Weights of a small GPT-style language model, trained from scratch on English Wikipedia.
Size: width 448, 7 heads of 64 (1 for keys and values), vocabulary 8192, 18.8M parameters.
Architecture: LayerNorm before each block, rotary positions, tied embeddings.
Training: a variant of Adam for these matrices, 478M tokens, 3650 steps.
MLP neurons of a small language model. Each row is named by its layer, matrix (up: input weights; down: output weights) and neuron, and shows model dimensions 256-383. Each number is 128 + 24 x the weight over its row's rms, rounded and kept within 0 to 255.
After each neuron's rows, "fires before" lists the tokens most often just after its 100 highest values on Wikipedia text that the model never trained on; "fires on" lists the tokens most often at its 100 highest values on Wikipedia text that the model never trained on.

L9.up433 [123  89 113 110 111 119 130 125 116 110 144 148 101 115 134 145  98 143  85 167 116 165 149 149 120 150 143 122 149 112 143 164 153 125 137 109 135 137 125 129 127 150 121 125 127 123  63 109  91 150 110 107 107  96 144 179 141 117 119 135 178 137 101  95 139  77 146 113 119 114 145 187 133 121 146 138 158 187 127 106  91 111 116 140 134 100 139 134 120 154 142  81 155 102 114 140 158 127 190 142 129 142 146  98 143 111 140 106 146 143 161 165 119 125 131 139 128 107 147 102 170 127 124 130 105 123 104 127]
L9.down433 [146 117 156 124  98 114 118 170 151 138 132 132 134 124  92 140 152 127 110 155 122 140 130 103 137 130 114 110 100 100 142 219 134 127 131 140  96  78 100 124 129 133 163  91 147 155 125 133 119  87 118 157 119 112  95 122  73 109 189 141 142 131 165 131  75 118 187 165 103 101 144 171 118 166 134 109 141 119 123 117  80 129 137 142 126 155 101 111 163 135  90 140 150 123 141 114 106 123  92 132  82 182 134 140 139 110 137 110 149 128 128 125 132 154 104 131 152 139  98 138 116 132 127 117 111 118 105  93]
fires before: ",", "0", "5", "2", "6"
fires on: "0", "3", " However", "2", "4", "6"

L3.up691 [114 107  97 125 133 131 151 120 134 140 127 115 178 141  96 192 123 104 115 128  89 101 126 181 145 138 154 137 121 120 136 165 102 131 167 110 117 100  93 130 113 151 107 133 167 126 149 149 121 128 112 182 109  88 146 137 121 123 107 124 101 106 101 129 145 113 134 118  83 151 128 165 145 157 136 121 113 109 121 130 100 134 187 130 107 128 165 145 146 176 137 109 120 113 139 161 129 142 141 162 113 133 140 157 112 155 178 123 118 171 151  90 117 147 139  89  88 112 129 118 142 143 142 183 136 148 125 132]
L3.down691 [129 126 130 143 197 134 116  90 109 113 127 123 124 125  49 159 116 132  91 139 111 103  81 123 138 116 149 143 116 122 173 159 102 148 120 120 115 123 140 112 155 149 129 126 151 137 133 106 137 148 115 137  83 118 109  88 125 110 127 115 129 104 123 141 112  88 105 137 142  92  78 163 150 133 132 124  91 106 113  90 110 112 109 119 104 141 150 141 122 133 153 154  82 168 142 103 109 190  98 122 123 133 139 145 124 151 122 125 104 187 133 114 134 120 113 116 120 107 108 129 140 116 155 134 167 149 130 130]
fires before: "2", "1", "6", "3"
fires on: " "

L7.up243 [120  55 145 122 115 112 126 102 117 115 136 150 125  94 108 113 127 152 107 117 102 130 139 131 119 122 135  85 129 117 134 136 130  89 154 114 127 166  95  98 127 154 128 135 129 140  60 120 113 129 181 157 100 111 134 152 109 154 137 140 110  78 159 131 151 142 120 128 154  69 114 149 104  97 112 107  76 137 138 137 132 152 138 148 115 132 140 137 155 127 151 131 125 132 164 107 116 109 185 115 130 150 119 172  85 150 133  62 113 114  91 120 156 117 145 141  77 108 128 126 104 137 115 172 148 129 129 157]
L7.down243 [144  77 109 138 134 118 114  88  94 110 128 129 140 130  94 125 122 145 117 141 130 114 143 117  98 144 113 144 129 146 152 142 114 116 130 150 137 131 119  78 152 136 121 120 125 158 150  95 134  95 135 195 135 137 134 109 146 129 106 127 128 109 117 121 128 131 118 143 116 119 122 159 142  98 120 116  92 120 137 131 150 117 113 127 163 155 135  97 116 151  98  74  72 105  80 104 174 113  89  93 146 156 123 145 133 139 151 138  95 173 127 136 154 137 159 157 142 143 143 154 128 106 191 131 160 131 108 115]
fires before: "1", "2", "3", "5", "4"
fires on: " ", "-"

L7.up431 [130 108  99 143 119 139 128 138 130 143 133 171 125 148 120 115 159 156 100 140 111 176 123 133 122 117 151 148 170 162 101 140 144 112 142 147 105 122  97 158  95  85 100 100 100 106 112 134 145 127 175 130 109 129 125 112 104 101 124 159 100 139  98 123 135 101 111 102 132  92 133 122 112 128 127 157 120 137 113 111 130 101 119  94 130 121 102 123 127 140 138 136 130 139 158 144  85 111 182 124 120 116 177 106 109 144 122 150 105 141 141 163 104 105 125 124 121 123 154 116  84 144 137 158 148 102  96 153]
L7.down431 [131 142 101 130 121 112 120 134 149 127 117 154 121 148 142 117 114 125 109  82 119 139 107 137 132 121 156 127 104 145 124 100 136 126 128 132 127 125 108 104 134 166  89  94 103  92 124 163 133 116 136 137 116 127 133 118 117 125 106 122 107 114  99 158 127 107 151 139 125 130 115 134 143 166 181 132 140 144 119 142 112 145 107 108 118 127 124 159 156 114 133 119 134 142 156  84 148 144 172 161 133 132 143 132 124 125 182 166  96 135 117 130 118 134 112 121 143 134 128  90 127 122 106 116 118 120 142 123]
fires before: "\n"
fires on: "==", " =", " =="

L9.up295 [113  97  47 116 151  91  68 110 128 145 136 113 153 143 140 179  90 160 151 107 126 163 121 101 133 144 152 142 147 121 134 149 118 100 147 126 147 158  63  92 147 137 107 122 123 174 130 108 163 152 109 155 108 142 136 172 105 147 111 140 198 117 113 112 165  78 149 122 122 150 116 152 114 171 107 173 137 153 129 134 144 138 134 147 137 173 174 134 160 124 146 112 143  80 126 114 132 148 110 126 137 117 127 136 127 117 132 118 136 127 131 107 114 148 133 141  99  67 165 122  91 132  95 150 138  57 170 156]
L9.down295 [141 102 153 149 139 120 121 152 125 150 138 107 128 127 122  86 143 149 175 158  72 113 116 105 148  96 139 134  76 142 126 150  98 115 103 115 157 114 156 171 158 144 133 125 122  80 137  78 111 123  92 130 168 126 138 123 118 131 102 108 103 130 136 156  87 140 166 124 124 124 114 127 185 151 114 168 132 147 173 117 109 118  84 111  87 124 138 143 157 134 154 164 128 185  94 155 134 127 110 139  73 152 118 104 129 120 126 108 151 137 135 109 120 151 114 123  96 106 109 120 128 137 140 119 127 156 155 129]
fires before: "1", "2", "4", "3", "8"
fires on: " ", " ro", " p"

L6.up418 [160 138 120 142 163 111 101 180 107 146 165 138 124 113 129 138 128 146  77 140 109 137 141 112  93 148 122 183 158 129 130 174 166 104 127 169 125 101  79 146 112 176 137  93 119 117  87 119  93 131 164 140  90 135 134 181  95 117 140 113  96 130 113 125 124 146 150 147 133 125 137 119 102 141 188 116 116 136 151 101 146 115 136 129  79  96 110  76 152 143 165 137 141 144 137 162 140 103 137 145 114 161 127  88 135 111 143 155 105 146 121 146 133 130 171 125 106 116 136 116  96 132 141 109 118 150 100 137]
L6.down418 [118 133 120 172 115 117  98  85 117 117 105 148 100 122 128 130 143 135 142 102 164 117 169 113 145 158 118 112 152 130 128 128 121 124 127 109 155 120 105 127 149 107 126 116 112 163 111 133  99 161 107 142 104 129 168 131 142 135 146 182 151 147 113 139 105 142 123 121 130 104 122  99 124 111 124 173 121 174 105 116 159  93 134 123 116 145 122 157 129 117 138  96 136 143 111 125  83 112 134 121 141 138 122 117 126 133  88 120 115 145 141 177 149 124 138 142 165 146 119 126 129 135 131 112 148 124 129 116]
fires before: "\n", ":", " |"
fires on: "==", " ==", " Born"

L6.up287 [115 115 105 152 104 147 103 116 125 138 102 137 129 156 138 115 119 141 118 127 119 150  76 100 121 158 160  87 152 137 114 124 135 129 132 145 100 136 138 120 126 123  95  93 109 144 126 145 166 122 174 151 107 145 134 128 107 119 155 165  85  99  89 105 141  37 123 136 144  97 115  87 128 138 152 158 138 117 153 132 125 131 150  91 110  77 114 105 128 141 157 114 123  87 134 111  95  67 155 162 130 154 160 114 125 112 110 140 133 129 129 179 130 144 150 109 142 130 145  92 148 115 128 133 142 120 137 127]
L6.down287 [117 129 125 140 153 133  76 157 149 111  98 147 157 160 140 102 132 155 134  68  99 146  96 133 119 137 160  95 132  92 130  84 143 112 139 117 111 151 151 147 135 132 143  89  84 135 114 147 140 132 155 156  98 143 123 139 117  96 131 133 101  87  80 112 145  78 139 141 117 131 140 159 134 140 165 126 148 138 132 115 134 136 135 114 134  97 146 147 128 135 135 102 115 135 162 101 109 137 144 149 122 116 143 132 121  87 152 151 113 143 128 115 128 130 108 109 172 145 115  71 111 119 131 128 120 123 122 120]
fires before: "\n"
fires on: "==", " =", " =="

L9.up875 [116 112 115  79 116 160 122 138 153 108 116 155 125 119 142 102 136 130 118 132  77 112 110 117 125 110 194 140 138  87 153 145 102  90 101 139 147 117 160 107 127 147 122 107 139 124 151 124 168 108 107 131 130 160 123 128 142 139 125 171 144 130  50 139 122 122 111 108 132 114 122 106 125 148 108 196 159 156 124 139 132 109 148 138 116 106 119 121  71 138 145 128 147 126 158 136 105 122 145 138 134 106 136 174 128 130 138 100 108 146 111 114 123 147  85 140  95 111 109 119 111 135 133 129 109 128 102 120]
L9.down875 [134 114 163  99 167 139 136 130 114 125 141 107 153 131 139 103 186  89  76 151 124 144  93 107 165 140 106 144 120 114 112 102 123 159 123 125 119  92 115 114 131 110 119 109 128 170 102 135 146 159 114 132 135 123 121 118 126  95 114 122 122 142 106 192 134 142 109 103 111 193 113 118  71 105 137 170 130 175 140 123 128 128 131  90  70 149 128 147 135 113  86 116 150 115 115 145 119 126  91 120 118 154 129  75 115 159  86 163 162 107 150 172 149  99 115 169 114 125 173 132 164 134 136  46 130 106 101 121]
fires before: "3", "0", "5", "1", "2", "4"
fires on: ":"

L9.up91 [ 90 121 127 140 137 135 126 112 151 100 102 176 105 111  76 150  97 169 101 137  60 125 125 146 115 111 149 149 119 149 135 171 100 106 139 122 142 139 161 153 130 109 123 114  90  92 108 146 155 118 119 115 116 104  86  82 107 132  99 135 200 147 131  90 133 113 126 147 114 101 119 140 127 102 139 150 153 167 100 107 140  87 134 120  99 121 134 139 168 148  93 122 157 121 123 125 139 119  82 149 154 124 147 100 112 118 130 112 125 125  74 174  97 126 103 117 117  99  87 140  94 120 105 143  83 173 168 103]
L9.down91 [174 125 113 125 135 141 103 118 125 150  86 167 176 160 104 110 137 135 129 113 151 103  97 118 137 135 123 126 109 129 132 111 102 148 115 176 123  58 130 114 154 124 107 125 128 120 159 109  88 126 111 158 105 154 175 137  97  98 144  92  98 126 124 150 127  85 105 155 120 148 146 148 154 136  95 143 138 120 137 113 132 128 126 140 149 117 124 124  94 144 142 121 113  95  86 122 153 129 110  91 110 124  97 139 145 127  92 111 121 114 131 103 156 127  83 132 140 149 157 116 140 189 157 173 146 172 130 104]
fires before: "1", "3", "2", " |", "4"
fires on: " "

L6.up76 [113 103 116 101 134 136 130 110 108 131 178 140 153 163  99 139  92 151 103 149 136 152  94  84 144 138 165 104 115 135 129 149 127 112 144  86  71 141 117 122 120 146 118 118 150  97 136 113 135 172 121 165  74  69 166 161  95 139 165 150 126 150 113 114 134  88 142 122 115 108 127 127  92 123 182 138 162 177 110 115  95 106 151 150 124 144 123 164  78 126 138 104 167 118 157 140  94  90 157 136 138 155 113 118 125 169 133 105 164  99 148 130 117 108 109 123  86 118 124 110 116 136 110 151 126  93 117 119]
L6.down76 [165 125 101 167 116 144 121 132  99  91 111 127 120 107 133 131 158 150 124  99  99  84 132  98 128 157 125 121 139 129 119 144 129 105 120 135 160 127 107 129 105 103 116  91 116 133 139 120 135 139 134 148 137 127 127 125 145 144  95 102 112 128 160 127 138 142  99 139 101 151 138 127 133 119 134 131 112 148 121 144 158 123  96  97 154 167 117  75 143 118  89 145 126 168 143 124 150 135  99 125 107 109 149 145  99 127 143 144 140 144  99 139 132 153 130 158 117 131 135 172 141 136 147 138 140 147 133 148]
fires before: "\n", "1", " the", "5"
fires on: " ==", "==", " ", " ===", " at", " ="

L4.up659 [149 149 113 145 115 127 128 117 130 107 118 107 134 139 136 109 150 151 145 146 119 123 141 116 104  87  87 116 128  90 115 149 160 157 159 138 103 125  78 166 103 152 107 127 137 136 155 154 136 138 142 149 120 120 162 120  94 133 142 154 101 151  94 138 154 121 119 119 140  79 139 143 186 136 121 113 113 124 144 124  79 116 113  84 126 148 113 181 103 158 127 111 111 170 126 116 137 103 124 156 157 144 149 114 119 167 134 116 106 116 119 115  86 113 101 123 112  69 167  87 109 131  98 159 131 120 106 136]
L4.down659 [142  96 109 142 119 106 114 137 100 132 121 101 115  99 120 165 121 133 133 152 107 135  91 113 144 135 127 171 123 137  74 113 175 155 148 113 117 165 105 122 160 106 119 132 120 131 116 140 134 106 129 162 100 156 163 117  91 103 127 130  85 165  90 157 167  98 136 116 134 108 126 151 132  94 145 107 129 165 147 132  75 156 117 128 144 152 134 145 123 146 141 140 113 112 140  92 158 123 145 117 152 138 149 129 158 157 122 110 123 137 119 116 143 132 138 161 106 109 127  89 147 127 136 125 125 126 121 126]
fires before: "\n"
fires on: "==", " =", "===", " =="

L6.up747 [126  96 103 130 141 116  82 123  62 130  95 105 143 157 152  97 134 173  80 139 108 164 104 138 111 134 162 115 152 145 133 136 157 131 125 111 140 131 122 128 107 134  92 172 101 132 117 117 153 150 159 168  76 133 137 184 103 122 128 111 105 132 103 124 131 114 149  63 130  97 116 111 123 107 164 139 155 141 114  86  83 120 127  79 135  97 125 123 144 142 159 120 157 133 136 129 119 131 165 157 135 161 135 119 130 136 117 150 103 134  99 139 129 124 135 124 142 145 128 102 107 116 143 179 134 141 129 124]
L6.down747 [138 132 146 118 130 139 123 129 144 137 116 143 146 142 126 122 124 137 122  98 114 124 120 139 123 140 149 125 140 108 120  49 117 110 143 154 143 153 131 114 126 152 114 134 143 125 104 146 152 123 136 138 128 128 114 147 112 126 107 120 129  95 101 134 137  64 127 104 122  99 117 120 138 135 146 130 130 149 116 114 122 129 151 111 141 126 124 130 139 141 165 118 118 128 132 108 141 121 157 128 129 142 131 139 135 128 136 147 112 129 114 140 132 143 119 129 156 135 130  70 119 122 110 121 136 133 118 141]
fires before: "\n"
fires on: "==", " ==", " ="

L4.up442 [144 121 120 128 130 156  82 107 171 136 119  94 108 110  91 139 133 170 147 120 119 134 117 133 129 115 126 139 135 149 139 126 103 123 143 125 117 138  51 139 136 130  81 141 122 113 122 167 179 191 177 133 107 153 125  93 108  88 110 154 134 144 111 132 126  81 119 114  92 145 119 156 147 185 146 114 120 140 134 125  87 140 102 105 161 119 102 156  83 179 165  65  64 117 134 130  89 136 121 129 129 115 118 117 112 156  93 100 145 109 123 123 176 102 131 155 139  96 138 125  93 126 132 165 121 151 110 106]
L4.down442 [129 124  95 141  84  98 163 146 123 150  98 136 166 122 110 142 125 105  98 127 153 166  51 115  94 143 160 152 141  98 139  99 124 102 153 110 101 126 106 135 134 125 127 103  91 107 168 134 112 113 165 125  73 133 147 152 129 116 107 152  98 115 123  88 116 110 146 114 137 108 138 150 102 141 163 115 127 120 132 124 123 125 144 116 114 126 110 166 139 134 129 158 103 118 107 142 173  88 171 102 144 176 148 136  90  97 127 130 147 127 156 146  98 165 140 141 131 159 133 164 136  89 171 111 131  92 123 118]
fires before: "\n", " district"
fires on: " =", "oral", "ah", ")"

L3.up537 [118  94  94 125 137 113 122 113 113 105 130 138 157 131 108 120 149 104 116 157 129 100 140 136 103 141 120  78 101 145  56 145 124 119 156 149 114 165 133 114 125 126 112 171 109  63 114 132 123 137 174 119  87 112  96 121 110 115 124 107  88 136 138  99 161 156 114 104 123 130 156 153 148 138 122 134 129  89 131 141 136 113 134 106 133 130  92 129  88 116 132 168  92 105 121 110 131 163 135 151 121 149 105 124 130 149 111 122 147 118 118 131 164 129 144 105 108 118 144 111 175 102 116 146  81 106 127 109]
L3.down537 [133 163  93 125 137 109 127 140 113 123 163 133 123  86 116 159 143 110 151 175 143  76 126 114 182 101 121 114 137 125 134 111 125 121 130 135 129 131 152  94 159  95 118 131 120 102 131  81 161 126 122 160  70 114 127 100 143 135  73 116 156 121 111 172  96 181 100 121 146 122 124 174 100  60 167 129 137  96 132 102 158 118 110 120 163 145 104 144  91 154 117 130 121 115 103 117 153 150  85 143  84 124 116 148 148 160 105 184 118 172 138  95 109 171 131 141 113 172 112 137  96 128  96 107 100  93 149 113]
fires before: "s", "\n", "ising"
fires on: "'", " his", " their", "w", "pr"

L7.up121 [103 145 128 129 111 135 126 144  94  94 101 152 172 110 131 158 139 122 102 145 151  76 157 148 139  99 187 138 108 109  67 126  93 147 143 182 161 147 124 152 143  91 108 119 119 133 104 100 140 110 166 113 143 149 140 131 147 138 132 121 131  86 124 124 101 118 163 128 140  91 154 108 111 121 135 157 129 116 129 130  74 126 111  88 144 104 104  86 143 135 174 121 144 102 111 109 125 130 174 136 138 122 141 122  90 113 151 123 131 155 134 117 121 138 163 128 112 126 180 128  94 151 133 143 111 151 134 153]
L7.down121 [129 129 103 158 122  93 128 181 126 139 163 105 134 129 119 176 158 145 129 140 130 108 131  92 140 131 141 156 122 106 104 125  84  79  88 149 136 136 126 136 162  85 118 137 141 157 128 149 103 139 131 142 124 121 121 134 125 113 128  98 136 122 114 126 103 145 141 117 108 108 165 107 133 144 127 121 121 122 166 160 133 161 120 163 112 151 141 112 122  85 139 126  92 126 124 111 150 148  97 111 108 108 123 122 114 131  96 146 148 124  57 102 179 135 159 134 140 146 146 111 136 119 125 114 144 138 110 129]
fires before: " |", "–", "-", "3", "0"
fires on: "2", "0", "7", "5", "9", "3"

L4.up23 [106 145 117 128 119 132 134 157 108 118 141 139 129 172 144 133 108 104 137 176 151 124 125 115 132 114 160 146 146 135 116 155 113 166 152 136 125 150 142 120 125 153 157 116 132 114 147 128 182 105 117 136 118 136 155  99 103 110 131 130  87  85 140  98 130 149 127 124 146  98 142 127  94 131 134 121 110 151 129 120 146 133 112 145 138 156 108 136 128 157 125  98 130 136 124 104 126 118 202 135 134 125 159 101 106 162  76 101 156 108 130 116 135 138  90 118  62 113 122  60 134 142 144 117 111 138 131 169]
L4.down23 [164 117 144 114 170 108 103 123  91 107 135 136 113 104  96 163 138 113 123 127 109 111 125 107  97 145 117 126 139 146 111 124 135 109 156  77 112 100 115 114 155 129 137 140 129 114 115 187 127 130  55  80 129 155 104 146 123 109 116 105  87 141 116 112 160 142 158 154 114 132 170 110 101 154 131 132 129 183 164 181 126 115 132 161 145 105 104 160  96 115 179 103 148 128 144 136 115 138  97  89 121 138 113 157 126 151 105 138 136 122 106 111 129 143 123 151 122 139 113 131 105 108  86 134 144 138 131  91]
fires before: " |", "–", "born", ";"
fires on: "0", " (", " v"

L9.up773 [137 112 141 132 116 119  99 131  95 125 163 121 104 110  93 158 101 131  64 164 101 130 105 135 124 108 141 167 134  95 138 145 137 115 114 105 128 120 118 114  86 164 101 119 124 117 116 126 122 111 123  96 151  85 143 147 122 134 142 111 146 153 125 173 161  77 114 138 111 132 116 165 120 143 150 171 126  97 121 102 138 134 163 168 110 107 170 148 143 163 134 121 125 113 154 166 127  90 116 113 173 101 122 117 102 161 148 135 117 157 126 166 152 118 112  88 117 119 116 124 144  93 121 145 127 119 102 100]
L9.down773 [160 171  78 138 127 122 101 108  92 108 149 126 123 155 125  95 115 133 108 122 120 130 131  89 131 151 135 124 102 122 116 124 105 132 131 145 126 115 118 106 115  93 130 119 144 147 130 136 147 143 126 133 139 128 133  71 133 100 117  84 132 146 117 119 121 124 117 152 158  96 131 132 108 116 155 101 119 114 124 143  92 130 120 184  98 117 138  97 142 128 101 159 158  91 126 112 109 147  33  99 118 121 101 137 110 145 111 115 144 165 188 119 163 165 118 155 138 143 122 167 117 123 144 101 115 160  98 127]
fires before: "2", "1", "3", "0", "6"
fires on: " ", "2"

L6.up626 [130 108 119 108 120 114 131 120 161 111 128  92 143 152  91 123 143 159 121 118 128 125  92 115 110 108 120 128  93 140 118 125 167 137 165 135 116 169 138 156 104 123 118 135 116 126 114 126 151 149 113 130 129 122 106 162 126 111 140 131  80 151  81 131 137 128 108 106 118 130 171 157 162 167 156 140 154 131 123 120 120 126  83  89 102 108 133 145 107 157 178 140 133 125 130 156 138  80 143 158 104 151 116 133 109 160 107 165 133 134 125  97 166  91 157 151 120 114 143 114 156 110 145 196  94 119  76 123]
L6.down626 [104 150 103 157 123  96 137  83 145 122 119 122 157 139 126 139 140 129 113 118 123 118 107 108 139  72 133 127 146 132 117 138 122 139 137 112 104 144 151 146 133 110 126 114 119 132 133 125  74 121 124 123 113 119  78 130 121 135 157 137 102 136 124 129 137 137 112 115 158 118 177 144 137 144 160 138 111 125 128 114 142 118 104 100 132 100 103 137 104 141 159 140 103 120 155 135 146 152 132 128 138 128 151 147 100 153 121 151 146 134 109 112 119 135 107 137 116 129 141 110 130 128 167 136 137 132 145 138]
fires before: "\n"
fires on: "==", " ==", " ="

L7.up197 [131 119 111 143 119 126  93 119 142 184 100 168 141 128 132 142  98 145 152 125 148 172  91  81 132 124 160 138 143 123 119 108 165 113 167  85 135 143  74 123 137 137 137 102 145 109 141 123 157 110 131 183  96 166 153 145 123 128  95 141 120  82 134 141 113 123 211 144 144  93 139 130 119 139 132 121 123 114 101 135 152  84 136 114  94  75  98 109 137 126 131 151 118  90 122 121  69 152 136 147 115 141 117 134 127 111 107 101 104 106 135 114 123 132 164 102 123  98  98  97 101 130 150 172 117 116 146 102]
L7.down197 [163 138 143 137 135 167 118 131 113 113 163  96 123 146 115 130 149 101  96 155 134 117 127 149 118 122 135  88 131 159 122 162 126 190  98 143 118  86 144  83 151 143 124 119 163 192 145 107 106 150 118 100 113 130 102 140 120 144 109 152 131 181 152 143 157 101  81  93 106 147 117 124 176 121 105 130 123  98 159 120 127 143  71 106  86 107 140  84 111 117 144 144 104 131 129 144 162 115 104  83 138 115 151 139 118 109 122 109 171 107  94 112 115  79  63 172  90 156  79 117 139 129 100 142 144 122 115 159]
fires before: "1", "2", " |"
fires on: " "

L9.up61 [173 182 121 108 123 126 125 102 118 156 114 124 111 146 126 121  80 180 122 150 146 139  91 131  96 128 138 116 108 126 117 111 142 153 117 146 114 138 137  82 120 120 131 100 139 135 120  99 142 121 120 145 117 115 115 116 136 119 141 146 104 150 123 145 141 139 137 122 136 108 141 148 137 127 138 127 102 144  93 160 138 122  97 105 107 131  85 152 173 143 115 140 167 103  86 211  79 192 158 169 146  73  83 116 120 151 156 144 134 141 105 120 162 171 130  73 162  84 125 136 134 125 164 121 119 121 136 152]
L9.down61 [122 120 136 119 108 153 107 131 123  75 134 139 170 121 109 141 130 131 157 107 122 153 130 173 138 125 159 116 171 140 138 139 140 128 119  86 136  95 127 143 121  91 132 113 113 123 105 164 145 151  87  96 132 173 122 127 111  99 158 122 139 144 144 151 110 125 127 142 127 138 114 159 137 151 165 136 121 113 162 122 136 136 124 107 148  92 174 134 164 123  86 139 140 153 182 116 127  93 112 122 140 129 136 107 107  94 141 103 130  91 114 117 114  78 146 125 126 130 121  85 105 171 126 145 137 133  99 147]
fires before: "2"
fires on: " ", "0", "ly", "–"

L7.up373 [147 135 126 150 136 155 118 137 117 168 134 149 143 159 154 121  92 145  77 145 111 129  93 150  92  94 108 128 128 127 115 158 149 112 111 148 139 134 137 148 100 130  89 121  75 134  96 104 118 146 185 145  79 127 122 126 136 133 124 143 118 128  98 129 193  66 139 137 131  76 156 154 190 162 164 113 154 182 124  96  98 136 136 105 110 131 153 116 165 176 175 138 128 120 164 152 112 104 155 181  88 146 126 122 123  95 153 138  89 113 151 177 122 158 153 128 118 132 143  99 113 104 144 173 130 124 124 151]
L7.down373 [164 152  94 120 173 122 109 158 142 148 160 138 141 156 112 116 100 132 120 107 161 107 129 129 145 107 132 104 140 112 115 117  96 161 151 154 143 160 102 126 129 142 129 136 141 117 142 115 131 132 119 127 116 121 134 141 129  97  95 131 124 149 110 144 127 116 149 124 110 135 139 146 147 146 156 104 141 135 160  93 185 111 137 127 122 141  96 124 112 119 130 125 145 145 150 122 133 129 137 152 120 109 138 114 128  92 149 145 140 115 126 126 130 105 109 118 181  96 165 108 112 149 110 115 124 113 141 147]
fires before: "\n", " and"
fires on: "==", " =", ",", "),", " =="

L6.up249 [135 141 111 131 157 144 119 103  82 126 130 149 141 146 102 165 103 127  70 184 151 135 105 167  93  79 140 141 114 161 114 144 151 145 123 137 109  98 151 145 113 147 102 118 153 104 116  78 145 143 177 126 104 120 143 159 115 121 115 125 108 151 120 158 119 106 117  79 158 133 141 123 127 126 171 131 135 148 121 117 150 124 124 121 141 109 147 115 132 125 156 141 128 133 130 122 123  94 140 122 124 135 169 108  69 177 155 123 136 135 101 127 158 128 128 112  62 126 152  66 159 137 123 108 117 118 110 149]
L6.down249 [136 151 107 111 105 107 101 123 123 122  89 116 117 144 121 101 146 149 154 109  87 124 123 104 134 124 134 132 122 119 163 129 114 137 103  81 180 159 138 126 146  80 170 110 124 118 132 130 104 126  76 137 126 145 120 139  98 123 160 118 172 132 105 161 131 160 133 163 128 130 163 103 101 152 137 116 100 138 136 101 121 150 120 128 118 134 110 104 116 135 135 125 126 106 165 139 135 149 110 131 117 144 123 122 133  94  46 107 124 115 196 134 122 138  91 133 148  95 129 148 141 149 137 108 157 126 178 117]
fires before: "\n", "1"
fires on: " ===", "==", " ==", "===", " ", " f"

L6.up489 [110 122 109 133 121 124 113 106  88 151  92 112 101 164 144 104 120 184 108 121 116 159  81 131 114 149 153 140 186 120 138 119 167 135 141 133 153 139 113 124  91 129  88 136  95 148 117 132 163 138 159 156 106 135 118 163 113 101 129 121 119 116  85 137 162 127 161  74 117  95 129  92 125 135 168 129 167 149 118  91 104 138 140  69 153  85 129 152 143 171 177 124 140 103 122 142  89 123 158 141 126 140 134 103 123 118  76 149 111 107 112 143 135 142 137 143 140 138 106  72  99 121  99 167 142 155 123 134]
L6.down489 [110 149 137 116 138 120 114 114 131 139 122 125 133 130 136 100 104 135 106  98 116 117 123 141 140 137 151 130 148 106 132  44 133  99 144 146 141 155 120 113 117 151 119 138 131 119 128 155 155 111 143 153 121  97 121 143 117 121 130 133 136 108  88 136 140  93 119 114 138 105 126 126 127 142 157 120 149 138 126 134 126 114 133 100 105 129 121 126 145 137 141 112 127 103 139 115 132 111 157 144 126 137 127 135 141 115 135 126 116 124 112 141 116 135 121 132 180 148 127  88 123 124 132 128 122 124 129 141]
fires before: "\n"
fires on: "==", " =", " =="